{"num_hidden_layers": 10, "intermediate_size": 1024, "vocab_size": 8192, "norm_eps": 1e-06, "qk_norm": false, "attn_scale": 0.125, "init_std_o": 0.00698, "init_std_up": 0.0312, "warmup_steps": 200, "schedule": "cos", "batch_tokens": [32768, 65536, 98304], "max_steps": 6139, "dataset": "wikipedia_en"}
MLP neurons of a small language model. Each row is named by its layer, matrix (down: output weights) and neuron, and shows model dimensions 128-255. Each number is 128 + 24 x the weight over its row's rms, rounded and kept within 0 to 255.
A block is one neuron, or neurons of one layer that tend to fire together. After each block is what it responds to, as a language model described it from the Wikipedia text at the highest values.

L6.down291 [163 116 149 133 141 175 103 183 164 108 158 112 136 121  97 120 176 147 141 109 155 121 148 130 112 119 156 161 102 123 138 100 110 140 112  74 153 128 103 112  99  90 108  98 122 129 137 157 110 172  95 112  94 129 129 112 142 162 166 133 106 129  87 109 143 113 165 149 160  89 131 118 140  95  98 124 135 124 173 143 137  94 129 124  88 102 126 178 150 149 120 120 132 122 127 117 105 126 141 148 180 131 158 132 142 151 104  90 149  87 127 152 106 109  99 101 140 102 158 146 111 137 143  88 140 119 139 168]
Noun-completing word endings

L3.down187 [148 131 132 107 140  97 138  84 159 121 137 128 114 128 172 110 123 131 109 108  98  97 141 110  84 115 153 135 112 109 140 142 133 128 128 108 131  91 135 143 135 154 112 107 167  86 130 123 160 114 153 146 137 143 131 139 132 132 106 170 129 112 109 109 126 150  97 138  94 157 146 162 134 139  77 129 119 123  70 111  77 138 153  89 121 165  99 116  91 152 156 146 118  81 119 117 113 117 116 132 166 137 116 147 145 145  84  81 133 127 135  98 137 131 116 133 165 102 162 112 126 111 118 125 160  97  74 133]
L3.down509 [106 117 151 118 133 110 136 141 121 131 125 131 129 167 102  83 142  99  86 121 112 111 189 136 140 165 100 120  63 134 104 144 151 101 127 126 131 148 162 126 117 132 108 137 113 159 135 151 106 156 158 124 127 129 133 138 135  74  64 183 114 134 128 126 148 126 144 134 172 151  98 154 144 123 107 154 115 130  85 116  95 106 132 130  99 122 130  99 110 121 110 114  90 140 142 149  96 137 106 143 120 116 172  94 172  94  78 105 153 107 103 106 120 139 119 147 137 124 155 123  90 141 108 135 158 132 138  74]
L3.down850 [ 99 111 139 125 125 156 141 104 102 140 111 118 104 147 104 124  96 158  84 110 108  94 126  90 114 126  97 153 141 143 138 143 131 147 132 132 149 150  94 141 159 105 151 130 142 169 124 159 128 131 135 134 157 129 155 136 100 123  98 123 139 147 149 121 178 116 149 129  71 166 139 106 129 125 179 126  69 134 104 152 113 119 159  82 103 155 113 118 172  80 115 159 153 113 128 167 140 115 126 119 114 116 123 149 152 134  71 101 105 116 113 117 114 113 156  87 104 143  99 154  94 150  95 194 108 111 139 143]
L3.down968 [ 79 128 149 127 147 160 154 102 135 119 155 141 106 128 140 121  91 119 135 125 135 158 143 138 159 139 173 123 152 133 101 134 144 134 126 158 109 119  79 179 158 131 129 123 109 141 137 157 104 107 156 148 134 105 143 173 159  99 150 114 124 126 109 126 145 122 149 120 134 149 134 158 119 117 145 120  99  71 116 119 137 135 136 105 139  96 144 142 105  98 145 129 109 101 117 131 153 129 151 135 147 114 113 147 114 165 113 146 115 140 155 106 164 156 174 118 120 147 121 130 107  96 119 100  87 143 114 149]
First-column table delimiters

L3.down118 [123 169 145 157 145 159 128 149 194 140 100 132 148 151 145 103 146 106  99 146 121 139 148 127 122 138 108 138 120 121 164 145 137 128 153  79  92 125 151 102 164 115  93 129 138 113 119 138 163 147 102 114 142 104 126 126 115 160 122 137 223 111 162 139 172 158 127 149  91 129 137 120 121 130 162 137 124 121 107  96 160  84 132 103 118 103 171  89 184 138 111 131 159 145 172  98 109 140 111 142 147 111 124 127 112 146 100 146 140 102  86  96 140 157 137 111 144  63 123 113 142 101 134 128 142 121 118 137]
L3.down367 [160 125 143 139 108 108  96 166 120 133 145 146  89 141 137  97 149 122  66 130 120 114 125 150 116 137 153 129 149 160 124 153 108 113 141 109 123 150 119 118 123 153 104 132 136 137 146 119 131 115 192 155 114 121 118  87 187  99 130 121 107 140 161  82  84 104 118 151 106 142 148  85 136 103 117 137 117  98 105 159 145 162 146 170 131 123 146 165 143 138 149 103 165  93 124 189  63 156 114 144 110 132 149 141 106  82  97  96 150  96 112 108 135 133  87 157 166 118 147 183 123 107 122 136  82 121 125 137]
L3.down636 [117 125 141  98 107  95 145 153 156 135 152 153 150 162 136  88 126 126 152 100 144  55 142 116 102 150 105 126 147 126 133 101 110  86  85 113  87 154 122 125 154 128 144 119 161 160 140  81 150 125 100 105  74 160 132 126 133 116 136 141 116 140 110 110 103  92 122 105 100 138 131 161 113  80 109 143 173  94  94 142 108 119 163 107 158  97 160 162 123 150 163 115 117 102 143 132 141 149 103 114 172 119 137 150 118 140 129 162 114 117 148  89 137 140 142 116 138 146 117 113 115 137 146 153 135  88 121  99]
L3.down752 [148 119 180 115 133 116 133 125 117 152 120 123 149 141 167 138 110  99 119 149 134 149 151 156 113 143 147 145 137 118 128 156  95 112 123 109 125 102 131  73 153 120  87 138 139 108 118 135 150 131 122  95 127 119 110 114 140 141 151 150 128 103 132 121 114 140 107 143 153 179 180 129 128 130 114 131 119 127 174 126 137 135  96 121 127 105 147 171 131 149 125 110 169 105 142 107 117  98 147 115 137 130 153 182 136 115 108 143 157 135 113 169 141 168  90  93 192 102 119 129 129 142 135  88 127  98 122 133]
Completing word endings

L2.down199 [ 88 131  90 130 129 139 149 117 127 137 128  99 137 111 160  95 131 128 154 134 153  94 113 148 116 132 129 160 155 179  95 122 150 128 166 102 171 116 158 122 126 142  81 112 143 135 146 100 168 146 101 153 148 133  85 132 127 155 113 111 136 114 119  90  85 116 147 146 160  82 130 130  97 130 134 157 124 141 143 146  95 107  67 103 155 137 111 118 141  96 147  99 159  91 149  97 152 103 172 140 142 124 146 153 157 126 111 123 155 125 101  95 156 127 169 127 117 115 117 156  50 160 120 113 152 121 100  95]
L2.down350 [124 122 142 128  82 116 155 104  97 202 127 128 103  97 133 144 101 133 142 120 124 141 134 113 117 103 120  94  90 129 172 133 138 139 117 124 119 157 139 109 119 128 148 157 141  97  85 116 156 110 143 118  90 138 109 127 128 152 159 124 125 139 136 166 140 138 150 142 115 170 159 121  96 122 112  96 164  92 164 128  99 157 112 151 114 158 133 144 152 101  99 126  97 164 160 138  62 126 121 103 143 155 134 149 102  95 143 143 159 112 162 122  85  79 112 164 115 171 128 109 154 140 117  92 119  78 135  87]
L2.down397 [110 132 114 119 159 160 150 112 109 122 151 180  94 141 142  84 131 157 106 100  85 103 130 109 122 149 139 155 115 137 146 163  80 130 172 144 175 123 137 114 117 109 185  73 158 124 136 166 174 151 126 144 177 136 103 122 103 120  65 127 137 152 136 112 140 136  93 122 139 125 159 113 132 121 143 136 111 133  62 145 104 110 137 129 117 125 112 145 179 111 141 176 137 150 136 159 120  97 108 103 101 121 130 156 123 129  90  86 116 126 120 111 136 134 139 106 123 119 142 130 119 135 118 138 135 118 146 134]
L2.down432 [148 132 134  94 167 179 174 108 144 128 132 141 124 121 130 143 165 105 140 151 127 143 149 137 130 131 136 134 140 107 146  99 140 151 110 156 158 112  84 144 106 128 154 118 135 126 100 172 128 108 125  87 132 151 109 130 121 125 122 140 159 163 132  92 141 142 145 129  79 154 112 148 185 114 136  95  78 121 142 145 134 123 134 124 130  78 147 130 113 130  84 151 146  92 147 108 151 139 124 121 147 143 127 158 145 124 143 148  94 121 139 125 131 106  91 102 127  90 175 130 162 124 106  90  87 135 108 111]
L2.down437 [120 146 107 123 126 139  84 170 117 210 128 114 140 115 106  98 159  85 106 102 141 165 114 131 164 123  66 152 139 122 174 144 134 115 136 138 155 117 178 157 123 112 123  61 140 105 138 128 140  92 140 149 133 148 113 137 115 186 119 149 118 122 111 171  81 138 136 128 120 115 132 108 129 114 127 125 135 126 100 155 138 146 104 150  89 162 142 130 150 129 118 109 158 128 117  76 127 188 109 101 136 146 106 156 137 111 150 140 109 117 100 153 136 148 134 142  90 153  86 109 141 141 108 130 125 127 135 170]
L2.down447 [146 143 109 126 160 132 103 165 104  96 141 130 184 116 164 139 127 117  87 166 132 119 122 152  95 155 123 174 167 180 141 126 110  96 167 138 149 100 148 135 132 109  90 145 101 111  86 113 140 118 145 129 133 135 123 199 131 136 147 138 120 111 130 110 168 134 142 134 167 154 124  89 107 146 132 144 105 130 113 134 114 150  91  94 109 112 124 147 145 140 108 134 149 104 113 153  96 138 132 109 124 146 134 110 116 141 154 118 120 138 134  91  91  83  90 169  83 147 109 146 127 102 130 169  76 134 151 114]
L2.down551 [156 133 120 121 140  94  96 135 116 147 152 103  86 103 171 125 141 156 110 137 154 142 115 132 104 115 134 118  91 121 141 128 119 122 122 106 101 150 122 130 105 141  95 109 159 134 126 132 156 112 100 115  92 166 125 112  98 151 141 109 130 140 128  93 165  79  51 128 116 160  85 145 113 155 198 134 111 143 140 128 138 119 105 134 122 130  97 139 111 115  71  73 131 117 117 167 109 106 125  99 148 114 143 158 116  93 178 124 128 134  96  78 111 181 114 121 127 149 131 166 140 151 176  97 168 154  78 150]
L2.down556 [117  96 109 111 133 159 133 118  82 131 141 170 139 163 124 134  91  84 122 119 109 144 108 154 134 140 167 137 161 129 157 129 155 104 156 133 163 129 110 119 140 113 140  93 140 150 100 132 147 119 129 127 139 154 140 150 117 128 121 174 119 128 140 109 176 138 136 139  73 163 115 125 144 147 134 122 112 102 134 148  54 129  95  86 111 118  99 167 151 118 107 116  90  71  84 114 142 140 147 115 134 150 126 153 108 129 102 132 155 149 171  90  73 124 160 112 117 102 130  83 133 135 120 106 159 126 140 110]
L2.down570 [119 111 105 112 148 154 190 142 147 127 101 140 119 116 163 130 132 129 148 129 119 139 133  71  97 149 106 158 149  95  86 140 107  96 106 141 130 153 123 135 139 149 140 163 119 103  89 152 115 142 120 115 147 150 106 154 128 132 131 101 146 108  97 120  66 114 152 135 123 152 110 108 114 126 142 132 105 129 101 158  99 148  76 119 117 122 140 150 102 129 144 124 115 106 108 157 164 134 132 156 145 113  97 131 110 164 129 118 126 111 144 130 160 123 108  98  81  76 105 130 150 117 120 129 133 133 128  88]
L2.down695 [111 145  90 148 144 122 148 125 108 106 105 174 160 144 131 132 131  75  90 146 169 143  95 133 120 109 164 134 117 131 152 141 153 108 151 112 104 148 118 138  72 144 104 140 176 115 124 135 132 122 123 155 174 129 103 103 130 102 111  92  87 131 128 162 112 136 111 143  97 114 115 157 114 150 179 112 113 137 141 124 110 113 172 102 146 122 138 142 119 159  98 105 115 127 168 120 100 134 129 112 123 145  76 116 146 112 151  74 112 129 137 146 134 147 108 152 141 151 173 175  92 179 138 145  72  87 120 134]
L2.down742 [128 122  94 164 135 119 113 130 103 119 190 138 109  87 136  96 134 164 147 146 117 167  93 104 131 165 145 122 135  97 168 155 155 198 100 114 125 141  89 122 146 101  83  67 106 142 140 141  95 111 127 111  89 160 112 107 114 142 136 137 142 126 186 135  95 145 130 132 193 108 129 134 105 145 142 100 166 117 116  95 134 123 128 146 142 128 123 165 127 130 141 106 149 110 130 167 139 102 151 113 148 149  95 122  90 159 143 182  94 112 137 124 129 156 144 108 133 125 104 111 102  73 127 168 121 132  94 139]
L2.down815 [110 123 148 110  81 121 148 115  96 115 128 136  90 129 188 142 143 129 178 153 140 122  96 119 129 125 120 115 147  84 142 121 106 121 164 116 107 130 176 182 164 179 171 166 111 117 154 120 119 142 169 112 111 120 146  96 138 138 144 115 129 129  88 128 134  70 140 139 142  94 154 160 125 109  75 122 169 199 119 112  72  96 161 137 132 102 159  99 125  88 183 138 136 101  66  94 156 170  82 136 108 135 123 104 124 109 101 144 126 114 141 140 149 102 154  99 135 169 111 113 118 121  86  97 157 116 133 140]
L2.down838 [144 137  93 132 157 141 188 116 142 136 129 133 122 152 146 134 125 168 157 119  87 127 130 146  99 150 165 159 160 148 114 156 134 100 112 130 117 123 133 119  64 134 144 136 117 125 124 142 132 120 141 123 145 121 149 125 153 121 122 144 115 117 112 118 146 125 149  95 170 112 152 155 153 141 115 122 116 136 126 133 128  71 144  96 109  89 124  94 120 138  86 158 122 118  82 132 101 121 126 112 132 137 136 120 144 158 107 107 110 118 127 121 103 158 133 177  59 105 101 127 114 135  96 115 145 159 134 108]
L2.down879 [163 169 105 119 137 149 156 127  51 154 156 113 106 128 151 140 135 135 120 159 116 144 110 130 142 100 132  74 133  98 119  98 115 157 165 151 113 107 167 155 198 154 110 123 133 144 143 112  86 155 146 127 119 110 154 112 105 122 139 125  69 175 107 157 132 121 179  85  90 129 117 147 141 101 117 103 152 162 135 152 107 126 132 159 127  79 107 114  92  74  71 148 102 186 146 102 137 129 136 136 145 143 129  96 125 110 131  95 124 107 120 127 138 138 106 133 150 142 102  97 136 145  82 125 156 181 113 154]
L2.down964 [106 107 122 106  84 185 140 105 149 164 111 141  98 157 141 108 148 136 116 114 116 152 139 173 144 155 148 100 132 145 140 131  69 134 168 147 153 148 131 160 126 121 174  68 161 158 107 117 169 126  91 136 147 159 101 144 111 108  49 114  98 183 142 161 156 109 102 146 166 108 136 127 121 139 124 123 124 102 161 144 119 102  95 143  95 163  91 155 151  85 151 140 134 122 123 109  93 147 120  98 100 169  99  90 121  87  98 100 147 145 131 121 130 154 129  97 104 140 109 103 108 134 135 109 134  95 136 147]
L2.down987 [132 136 108 132 139 176  97 123 157 146  85 146 118 126 155 136  74  68 134 147 148 121 138 109 137 151 149 131 121 114 151 106  92 129 118 112 139 144 149 115 108 105 113 119 126 141 118 182 139 127 117  88 122 148 116 122 157 121 130 102 115 135 115 120 123 152 134  77 123 123  75 153 143 140 118  78 153  90  76 159 142 119 139 149 103 130 122 161 120 111 106 114 146 125 186 118 123 126  97 119 129 154 170 145  92 135 106 111 114 159 126 114 132 160 143 137 168 125 144 155 152 129 131  68 191 118  90 172]
Separator after row names

L6.down132 [106 167 148 114 130 111 150  86 127 116  93  95 146 134  93 144 119 164 121 126 157 142 122 119 127 112 125 122 124 136 114 134  57 119 175 143 145 133 140 109 110 129 184 149 102 157  90 147 131 124 122  69  77  99 108 123 154 141  98 102 124 151 100 116 159 105 102 110 114 138 126 173  99 130 142 147  96  96 156 172 140  60 142 175 126 121 110 139 150 162 180 143 117 113 113 117 122 137 150 121 105 170 138 146 135 112 110 144 125 139 115  88 166 100 157  95 131 127 128 139 124 153 142 119 112 127 109 151]
Token after proper names